config.yaml
n_layer: 14
d_model: 224
n_head: 7
n_kv_head: 7
head_dim: 32
d_mlp: 896
vocab_size: 8192
activation: "gelu"
norm: "layernorm"
norm_place: "pre"
norm_eps: 1e-05
positions: "rope"
rope_base: 10000.0
rope_fraction: 0.25
qk_norm: true
attn_scale: 0.177
bias: "all"
tie_embeddings: true
parallel_block: true
init: "normal"
init_std_qkv: 0.0428
init_std_o: 0.0428
init_std_up: 0.0428
init_std_down: 0.0
optimizer: "muon_variant"
lr: 0.014
beta1: 0.95
weight_decay: 0.01
lr_head: 0.00462
warmup_steps: 0
schedule: "wsd"
decay_fraction: 0.801
decay_shape: "linear"
final_lr_fraction: 0.05
batch_tokens: [32768, 65536, 98304]
seq_len: 256
doc_mask: true
train_tokens: 309600000
steps: 5215
dataset: "wikipedia_en"
MLP neurons of a small language model. Each row is named by its layer, matrix (up: input weights) and neuron, and shows model dimensions 0-223. Each number is 128 + 24 x the weight over its row's rms, rounded and kept within 0 to 255. Numbers have three digits each.
After each neuron's rows, "fires on" lists the tokens most often at its 100 highest values on Wikipedia text that the model never trained on; "fires after" lists the tokens most often just before its 100 highest values on Wikipedia text that the model never trained on.

L2.up378:118097133102124131124190146161115104104105095166124133081082137131151140169085149130123169118138094088125124112152144129125142104159147108120167180124134096126111123154150097104166135132162135149115092160146098123142121119101093105135142113123079146090141134144103134155160085119121133078102107142085091136106148066157104144156129146102117143171120084148152124117138164170134142108130155126047123113129142130136113123117107125188113139144133127144152134102117134138110159155139123138120138119133122143117162086124150141121107179142141130101131121090075124153117091165129126107138098111127133152110124117092131140158159119112126157137117095138138121159154108118177137142166
fires on: "==", "cor", "\n", "°", "International", "Track"
fires after: "\n", " ", "=="

L4.up600:149183109162088166158144149130102104166121151133121082086140117115154178101132137115123119141135102107166099161090132112170109124085149149143091112104159128138134145099134156125099124111153095126108118117093112136109138113103167114130120102124137146131093116135116149132136139111129123114149084112099137132134123145127123108132146152129166214135146131166154130126127170144090124200108156090116111138102136094125136088122146110115139094126111116180114143100135103118128114179146167136101129137102149155135113179125102109109131137157094168094126110152150101106129085122121159108143116107127176141071150131124118130097118080116149146139188133123128127116143151136112146114115
fires on: "\n"
fires after: "\n", " Arch", "=="

L4.up302:119115104135155108167167152147128153113125150149114110103103137128187158131101140137116086111145153092150146098141133148148111136144152167150111156113094120117118131111157068130090144148165103129149106089145123155134102136107163145119120123120135118158105118142130121124119129190123113138120138150105126124099156162111143098135118154105120106112117100084098130130094116182127134135146135140131097165149143101174121144130123156136129113073099111116205094094107114111114102142112082117131101124122147157126126174126120136152101154154095114115113171129085141130121103150135109125138166127119104196110137160097136066103123142140155085154133147178108119142127097112123129098172
fires on: "0", " action", "iti"
fires after: " of", "0", "1", "5", " in"

L3.up293:116086144116097161111116123105111145160110126157157141082162110118128112145154124106154143130111148098142144158069164136180083141106142127131103177117131150114116128125187111111147123137148161116153147138120129119153146071085164153143103124135109164091128140137129154128112142133101092130105098108115118152127107156126164122121104129140104131131137123114139152163158108112121100152156150154139132155143104136145124106128142159132098061147110105131074133120087158116110107152161124102144137094113080132101145156117194121141152123141146141130121167130106105132129126142150107142124153176122120133063112150158138117136098150175110135115132134146130080140136132082100067120082
fires on: "\n", " of", " under", "s", "'"
fires after: "\n", " Ha", " Church", " O"

L4.up49:148084134092108130094103149153152122164129144145122121157130117130171151126176116123135103176089080156139133165097149150148136158103155120161159145103155136095159140116120094156085128078138124097142106162102131099118130152162119110100118132108105124080106115069096127125122159167140154113131159152120127167117138164110170128122095132110101133162111098107144107132140155158090153121132154103149092138126110135154149128117116144170099146103162107152110138112105133159154127123117159102137121161148125121113140109105136133106107110098127138123148136127120169152141118090143124122104189123083110103115151174112125098101091143099146094091110112131136143129176098135151144072156
fires on: "1", "s", "2", "6", "ul", " "
fires after: "0", "9", " L", " V"

L7.up471:125146130181141156132139110153148148081132112103127142107112147176168160129115130171161114157092130141117102104157156126104115153132145142113120100121118114127144163109132117127131127149178139139108095158110140112119148116088126108149131116172122137142139129141137171130123150121158100146130162118117111081131108123122138133121138144161136149137116119154086135166130146055103076110093095102145155100079077154138081109167121100122119097171132145091128082144125115105145099115072137119115119131131119110153122132143127109083133171151153152092156124154108105101152164115128121161140138152150107077144136165141165173122149138108071116096132149160136107105155145145132126100093
fires on: " ", "0", "–"
fires after: "2", ",", "4", " November"

L11.up753:132143105121055128125148089102126128137080092118138124122121133108108123180098143120094159148150147137143129120130133197123116175145101147184117116087129124130159123113149122122133102075149119127130106161139120173135161132128100112146147195142117162091095163098136147132125118165196127127147099105128127112167150134119106178128132148124156118103126150141133099132056131124151130170143127126083142132157129148141147151072125128166152119129134131116154144131100090112101123163141154129119094115088146128090149144088134115145146158157132134129113124105101120124112158114067137156121103097090116147118136136103141126141126113160112160153122125106120145109144115099138169103128
fires on: "al", "0", "e", "el", " di"
fires after: " "

L10.up470:121130155142112128121137138141113068118153219143174090149127110117145080134104114108135118124139150112120114145136113125101117158132071137126129117150146159131123129150115105094109115113128111077102107123116157157111155174159128147101131121110170156114120161159102166148119141104098068115096111111141140143133131130096155091091108114115113153104103131137151159120116139093125126085127134125131109073144139106133100102148113141133148147163106131128148161116135169109123185093148083130117109130133150077127122137127116151143173164112171115160120110154101129148106116097135124096122117112198149141179134095136108149145149135109130096118122114120126139158129149180159137098140
fires on: " |", "8", "5"
fires after: " –", "1", "2", "5", "8", " |"

L7.up370:132116133133137141131155087134128179112102144134170154125152120108165132129147122131125142095090158146129126122148119092124137111124089149123085185145134138169138163150155096160146141114074160167143134162110083085110102163092151136108111108141115136102153127096130103122109135172166127139159152143145126073145104139126139122134142131104112118094124162108139104103163176178134133103167146133152123160124121121145132056102114100104108138102141121158123114128154138141069123118111134133092119118081107124116149091135130157088147101148161106117087140136139121095098180131142140150116131125124169129125119170137073114121150142138145115124082138148140118133107126118175154087119
fires on: "0", "4", " ", "3", "5"
fires after: ",", ":", "′", "°", " number"

L3.up764:094135115132144118087107121090142132135173146147140169131105136108085141124145114080127136134132106094136131139122109098156101182151163125138104117127119122156094118087156118149123149115096129179093156095141157127146127113070189159134131149151147100148121141176155161127124108118139135089170112098098114157143131156123146123138128116126138147123157133083115089118134139111111090105117072170108114163140140123101094147133092110180139095115142138137153123138139123137114119111150148121110139170152110135130139151129082080139152159112157101140134128145104150103159087171147125153132164120060093115131090148132128118129157156167115131089153099112129137134143145150128093168120
fires on: " that", "a", "I", "A", " a"
fires after: "s", " \"", " (", "\n"

L11.up175:132155152138150144119161157111161141134124106141184158127122156102148158136117077129146148093098141171120088177089158119137123140089092162169100173146142098116119118097128143118155152129102149134163063099160115123142136146125164121162110126143138142145116103159149079097114162104141130131163095112110104118138106129113144109132151108148141122120130155169116129129100058110122137127091164133143121143120135111130146112095092107150124163138103134120095148131110179185151098128123109128101175151136100087084106143142150141142136108111105140067143098138122137118101117090138146156162125122145125129125172123091145108128095123116123134142151169137096108141140136135107102139096
fires on: "0", "3", " "
fires after: "2", " ", "|"

L2.up12:119113152093160126088171118159153135149154142156104144147113103078124170113139105088142089158134143137125164134104139139144127164132144051085120114134132128126169126102125098152147131137080126132121142131127135155129112159111106140130134117120176107157123103158121113096123131161135149051122069146102114132108128148106100111129146110135147143125162144132141152143118101115116137116154133117176091153102154152123135145097139134135124138108138120090147087110141065168086126130141107091111138112142128161147131141144133117162102127079151092190113172148142175117165137126098130098099132117135106114112100144094156131169143126150128155122173159126148152114146113112128091101133
fires on: "H", "ho", "Li", "Ma"
fires after: "\n", " \"", " (", "-", "===", "w"

L2.up435:100124086141119140109133112161159155120121092130112122132140121118120188183149110154155081092142132137137130138128090107143118093109159116151116082071166106095118092140139138128116136166125153140144109111173164118113133125091104120153103110133096151149162145163125149090169190153165135145124125129115126157145124137133125124162142135137148104135142164101082094143147131144102119076114100148116124074106138160122134097131129171171126051127120080115115118130133174145129099154120128156113148130137123100076096088124139122128131129108113105130123128119128158176148143132081097112154150098136115088150120105136138155114159111132133155134108134113082165135131150130125145141133
fires on: "0"
fires after: "2"

L6.up761:172121104189113113117162093129089091143115130105166114097150073159148076142115124137103156120160144104125109143138145163124132166160152124094137105091147132144105130162101113115133130144172127165127108128102146139156109093143118121155121143120172099137156114113117105106154133132178137154120112141132127155119113106105140093132100134161127087119139131119132108161154154074071165147105104128146111127124146146149089102184165081124067095160160100085129102158107137154146126134147146118118106092085166137124129137144142094125093154145147122154151114133135144122118145123135115146143141139109138117107143086138137126133147141083104113143144122175134118171141137096180110122128
fires on: "2", "-", "–", " (", " "
fires after: "0", "al", ",", "4", "3"

L10.up715:145098119131122151107119098128106158145142135095124103141108158122137155149111107158129151095128086150110121126139114134123172098121140134136139107216105154098121152110124110131150145149099095102126137168127159106099137136118110145124174132137163125077136152120130153107124138082099118103131092111163153135096170194134132076094147096142143120118134066160104145159107125126153185113111122129140130072152142180127146110143140149145153107097117081128145116062119112126141111139146108123117086149116102119127125132113142158165168120138141085145131154158134120115131134155129114105115157126154110065119121181109103147102129132124118146111138133139082118131112145137151169125145
fires on: "2", " Out", "s", "w"
fires after: " "

L4.up501:130141155133157129131114175109107165114133148146111086149112112090124156148139149130083114116171120131145149093117103098119153151134097177131060106111172107111146133094148113141134112119139154093155110155109139135101100100162148077168128089117141132129114127146118092144128118181144134107155110127141128102169136120142120116116156125102130099090111168102090139118120165166116138130147127176163114139115159134147103132134113104095096145132091137156126158153088176094120160139109113131132100106119156155102127097120173143123095148157088106176094111125074099136120140102135136139148157169121114106148122174144104108195152116140125150125123129104146136151104129132124155114120
fires on: "0", "oc", "NA", "a", "po"
fires after: " ", "M", "S", " met"

L11.up498:122096144120145162096138088114130180124099149117132099156155109138133153123185126155112198125088164109102098157143163112155123097109124130095146145113132096169086123153153077157122110105130165159112131108119090062157139153170121139142111140098168112114108109061114109096116150121107136136113137115136128116106149116136133110105146134123124131108138110150159075120138159140114140183093165138143084144129105130137066112104147138100129142120124158172132135146163152098125145120120113144138128124107086116107128123155143134105127136133122139110123154130128164092083147129152138128151096141154155168167133134143092128091143125123157127107086125163136129153133078102146134119140
fires on: ".", "3", " ", "1", "9", "7"
fires after: "9", "8", "5", "0", "2", "7"

L6.up752:145146142120162134157123145061123137135140175115107116167120136116143174115120115138077140117143124157126109130129172158141145150101143144102109107080127107161157135119141153160139142138144137119076106136094153160143132115152134147131149159141110097121153116133124158106114137122132115150107098154147109116148127131134086084107143090134136160118140140141135078160154107139111119121138114126105086108100105133163100092140158153184177141119182152105146115104081093138094123156179126102159105116161152132080112090134164114119089105155122101096097102119109096058126130103110116126130162165109129123129147136112166155131087127101101156104110139130130121151148154133121155095124
fires on: "e", "-", "in", "tr", "p"
fires after: " ", " anti", "ter", "d", " non"

L4.up372:126153116107123127137108149105130147135156114166115107138150136126109147084118137128118179104184155146079148153118130092103083174154120126177147126050095156152107116144152156128133152095125139153109132089156119158129123126078122154102151109159148151138108146138111147119143144112147145103095089129086136093127120169164120147152125120169142087140152173136152136117072082131149110130147092136127100144123111145149152135149108095143101109078120132108138127122132111157127111138139140138153101110143108118138147048160071119141126129139147096087123144145105118128145184133171141144128153131121108133142144124112110120144106145116145127122116126153086124129177108078132130111118
fires on: "on", "\n", "-", "an", "ian"
fires after: ":", " Mad", "8", " My", " T"

L10.up414:169132131084173158140169083155120136128128082121125139122107079157131169148150174122089137146122116150140132117143156107115132128106136157128139111110107152193138116148127146108112160108151090128139099118137115143133150097120148133153168162098148120118172124134173151107131121111144130113134114160100113119151131121128105120167110120108148106134121091152110131089132157124078093145107120131147148110099132138142100129146168133135116155120151139141112123143100153136146137122076107106135137123106107148153125089107071180101086175133117148129111096108094048111116136127156099133125190139097125100163142161117108114078145097096152148121140080118155137107135137139122094130112
fires on: " ", "0", "."
fires after: " |", "0", "s", ";"

L2.up749:132075166159087131120144121139114129088133117110126113151133089120103157139143117144125132132168154169151092116140136135114096154126136094131125147120135152119088115170107164103145138148104129157141097123115128093129120114155130115069133089142129131102136070132094113148143143171134146149128132153114152152157153168124145156153070115143150140097136126103107084104153129161133155147136138100114164089133100111159151147138118124118094106149095084133100141125128157100120124144113123140120121109112061102102163113115164110146153122118139140179121119115117131142136150127104102134152182143148057126139108095140140129112174150141145150125107133103115210125146116086133165104103
fires on: "0", "1", "l", "an"
fires after: "0", "B", " U", "U"

L2.up657:147147155111145175170137107071070148098104110142204133135119094125129125082145123095153126140176148161112084107151142120157156118094147138143177156122145166171114088103095111187156115126124137128124122126115126156133105140079130124166123108113126142139097136128135120111160125132123113098157125137145142098165077115154180123145128165182152162118113117081115122106141087131108126101137127154123131145143107126078146117155127099123100129122113133121147108150113128118103146156132144117147054143128151122145099093139111094133118126147093138148165097166156150167092170151120111127113093138126113128167108131101116106108080110119136114129127147131128132107131141135137128141116
fires on: "zu", "i", "u", "en"
fires after: " Su", " W", "tsu", " T", " Shi"

L2.up239:118125105134125156143130164160102107128134172132122128076126106097112158148131138124150155134138089157116067142178140138139160100148067160162127131130117105155126103080115110142159156137141167116165168170148111100133130145110119113107123123123109156136123119136127115127148145146134134131105088136097106115148075163150113126125101090078179108121130072160157147167103131109131145114101083140138143132143083151133126112112102138154150131136079121134112121102097171117142051124144115128128137097125132176123148175099122082114135166120102150159163116113152133122126073108131164162148112128133123134117123114147131140139118111118156121160086099138150093144153121118143130117162
fires on: "\n", " of", "c"
fires after: "\n", " Battle", " ="

L7.up437:133149172137140138140121141143146131130108116166131096154111106149207122119126102119175094141132128087132159132104136090114090124136139123129124174125151141130128160152140119164133089094150123110143108154144134107110113151122125073146162131129140129107140132125144114101142145113135126140099121088122138108105136118180135095130127174124093128094142148129164148101104121128152077168094158129086103140134142116142157108141096144080065102138093104128130113149123083129118109162138086152113119108152142119144115165117053162115126171087171166131154134133132121138132122122142088143127146168122097122131131121152154108104132109183106130179124138117149184110096123133146156130095
fires on: "0", "9", "1", "8", "2"
fires after: "2", "9", "1", "8", "0", " syn"

L2.up694:180136120136120142129158141111114137120173191102123105127122111130118136103133147147142129102145093136145065117147120120131085127141120144150121121111115152166130146079125129120170118106107098145153134148128132145126134120121130193140128132107103149174068091145147130124149099120142108144115141119123112091143126097144149081082114162094110102176136100150141146119109090145131124119127140121153163116104153093097096098099160092114146125118156132161088166121151081113142169141117089081146110116114116127118109133144109141189154173109122141103153126104104113174146099110119143111133115136110175159121162114144115155133115175176083110116112119167135137117109142153107104140102
fires on: "\n", " of", "-"
fires after: "\n", " ="

L10.up612:130118154113079108111131103138102101145103123157088110164133104080106122155167142124097116102096163127155118119138134148139129106138148098132119133113097155130137096109120177108156101097171101142129156151107116145125125108112137105131143127171097112097160127104120127119151115188133123180124107095127154152124107167095103133122130132126120094115147165077125164155117157159138164129153153117128164114128135113097130143184136082142127129090156133147126078102133123138133165137086107087153104099132136104122138122138127104125155176180080096104160132156149118134129151142141147146103152122136129117111149167094116115104145135178107134119070144154124101150176158153091149114127
fires on: "s", "qu", "se", "ar", "a"
fires after: " "

L7.up256:125144131069121183120086132135079142173129086147156091130123142106156152130117113146094139134137110111171101152102121102140140106144164148121149168126118106089154125103186102103145122165088146086129119108152127132134141182123126108153133074145112096106129137142108133118146173104108117156159126134130137115143129132167135131145085126137138116201146153137098102112107106107123127158174149140106147128127071138094164094164124137119115155106144115091110140112119129090119114134104151131118142120106147142115125143099138141108162125126118144094116156092135121129127088105094095139175154110118143092108140116105198106175178131136161110139132132135097111146116123154120137148120
fires on: " ", "er"
fires after: " an", "-", "|", " En", " Ho"

L7.up91:167125134146160092119132131120145111148122147104156120120110149130108100118141113135127131158141135108110155154131144146143081153122144138131099121093168123097146149040136104121087133136184114143092086121139100107086105145143122144153125140128117154097085171170131148073154117085125149129140139177114121111119094130078140182087179099099129103079153141143170113121149115113123129104113112138125086128149142106169129102139138101153100159176114118143118124126141124135123126149135098114086167171137111114137111141122126095141144145130140181120152110101104148153157140128147111103126105136138124118175155106113145133105116115137132133086143098148104106128119167171133121077154
fires on: "0", "2", "h", " H", "1", "3"
fires after: "8", "9", "1", " G", " his", "0"

L2.up87:108134128120117103111142095126150140114144129073147154112149113132137148105156140143105148115148122099071143122140094150126117118097140081151087150140073112156164097160092120113161118114096148085138115154079109096054134140123155149138139144089148144094144104156177102140125126130121114129132177129102177154155125158131122149125126104164156116129162149075124108130123107103119122152123162104143127142150145150173173153168149111101116092104120113097145117171130123119129139116145107144116139139131096101152104124150148086089146127118110094153143147143113163156112163125112127164134148166108127097182148153109125112118155087138103102097125159163102140132122144092120138133150
fires on: "2", "′", "st", "n", "ly"
fires after: "0", "2", "cu", "ci"

L11.up469:175083137126177109130132109183129093160105147112126160138147161123099169148130133103127138153141134118159139097109152087147103174151148126117139102094097148110087119117190099147138112088113147137113134121101113122131129103114119101116132149122157135093119124074105145094107102147110150123122119114132146115118143123123145144127122077112165158071126133149160140120149151113107142118167096117138100136072128101126109091118131117131121158098171147122116104138120134139136170153144175126090118127105115153130143135113160090156131144150132113111108113154099186136120144110129145116122115109126142106104160141100092143167143150107146109125148174134130154139056153171186165098129
fires on: " ", "0", "′", "5", "8", "2"
fires after: " February", ":", "9", "8", " May"

L7.up504:130109140176135131140148098103111075155165160149134068130118115127102154125128115119146113153121126111085130138118130130131108151129083136141083125075111144120087172116096163166128131167115163128136109145145136155129144168116114105149126165175142145098134106095084120131130170152145167107124164143155138098179107120135096167147148134118125147117106152118133093118099093143099122127128118112121108137122110133139104149143107122131137129133115109142164138173139144105122117181115105115134115166127057136095121095100130128163135136125111138117173070122133147128094144108132117162175147146104147071138123093140103099136131132157177140120069124134087144119128113116104162160152
fires on: "0", " none", " No", " or", " –"
fires after: " ", " |"

L4.up63:115147115096132140140102167147122109106149117116151053121128142157123094151156132124114134148128103117141102077110094104129093092152125110135153119124133119087164157110152125129127142140140175144149087164094126122102149141104164163122148071105159172132113150117151122120137148148169188096137158140117143123137174132114099114117153080138136149109115073107112134149145114117100129099112087140099143139091156125133077125138170083137161139105109143104104164084126141150135110147154114099091121106145137157117114133180159155121161109137172149165130128130146117109085060116128145132095132153157149127111130121139134116099122104169121144126146131135141143129164104142123160120125
fires on: "s", "se", "on", "t", "re", "ter"
fires after: "-", " con", "con", " ", " Bi", " Con"

L6.up274:135111158131148158115158133110079114096166125105131132131182142162172116134113126156093160164152061149124104147153143127144090109141140122107117121146121113096083116132111115148132151109108118170172080137117171111150097141141150103147153146095093093103161128120159170155147128123104121145135146160160127101139124161149134130118125176140163189094181145145107105142097124119123121100124072128125137145078127150094155117110128127087101079107135164147117108130136150150142128115165112083148115139091151152121119123159083159113110118163117139119097139168129080104114127120147128130117105156111113104127131151120145114129159152135108126097127114100127128139083127142092118108104
fires on: "1", " "
fires after: " ", " June"

L4.up795:130147109125145132107110120110072136129105185130174115150137116105108131094079105095151119139113134099137161145135149116115115195098148155139098127112122138158106131169062164133173101140096117161110093139100141142117130077145152141126088146129138151120170098096143151132107141115099120112073147144117146158140108143077121186132142110131113094182130134158141111151170105106127142155155135143116157139126108115105125133096125103141174186117097114150164120123145143125135141121114124128174134114140114136079146113138116111111093107136118158117113115163103101136127147106136093156150163116112141113135161139145105106125164112130073171124119124123131146167141152154092139144114
fires on: "=", "===", "==", "|", "ic"
fires after: "\n", " C"

L3.up509:152162150145099131135132098167143107118139136080142139102110125156182105108176145111093156126110083140139065109079103126099129110117133074129128135146147180131125172136152106116158169116152111116146094128174143092130138162139131203113094119122132099148101132103173128140144141104136114163133174134106136140146125138156127126095119123094094103098101173116098123135123138134079127121147176100155131132108147114166101130138111136090140080126133094152096118114124164117114115192163124134129143078120151111122119123152126136131114119097132158121110136103145109127099133113117120112065141104160161096130130129129129128113116125123139144141086139175106145122147134122132147169144
fires on: "2", "-", "′", ":", "s", "\n"
fires after: "0", "\n"

L2.up528:155136114103148111116144156108103144174130143127136141087088151099138110144091182093161126127135170085112118109149111120120097191149082089127125114145109117132138145180159101114173133132128103123124075117127149146151134076144111133126116122103142128145163087077069172151169142115112112103102164111144154103122111166122105117098153107101131113166155145102107145123131119124157116103135132106181142135121114161133121153135122100153132090115125128120131133102137103117149158121128163179134129121105141081088113072108158088126093135153122122115132151141138089145138149152143134117119119107136123159124102149095129122128153110100138171135146089155099148137159125113143152171149
fires on: "==", "\n", "-", "in"
fires after: "\n"

L2.up77:146144093152119124119147138157114143147145138144130185104153127104128140133136079112115136160128098141113140139151135099147152160086119123168157101138104118147132126119160138118125116112125176124094090154133157153126155100101090116116140089101142137118134137157125164080124112107162109106138165104134114153149107170105076163132145114109144131111122177129127132124105136110183142129111112140134108133094081165141141137151114111172112122134119147150079115112140140146093080144079109126134110112107105075128144094140103091127132135109113152116137111160146192159089152147104108152139120104124073191109140092137155086138151144112110125117075157157117152118139144129157155150114
fires on: "-", "zu", "n", "ong", "ing", "um"
fires after: "\n", " Su", " J", " Yu", " Gu", " Z"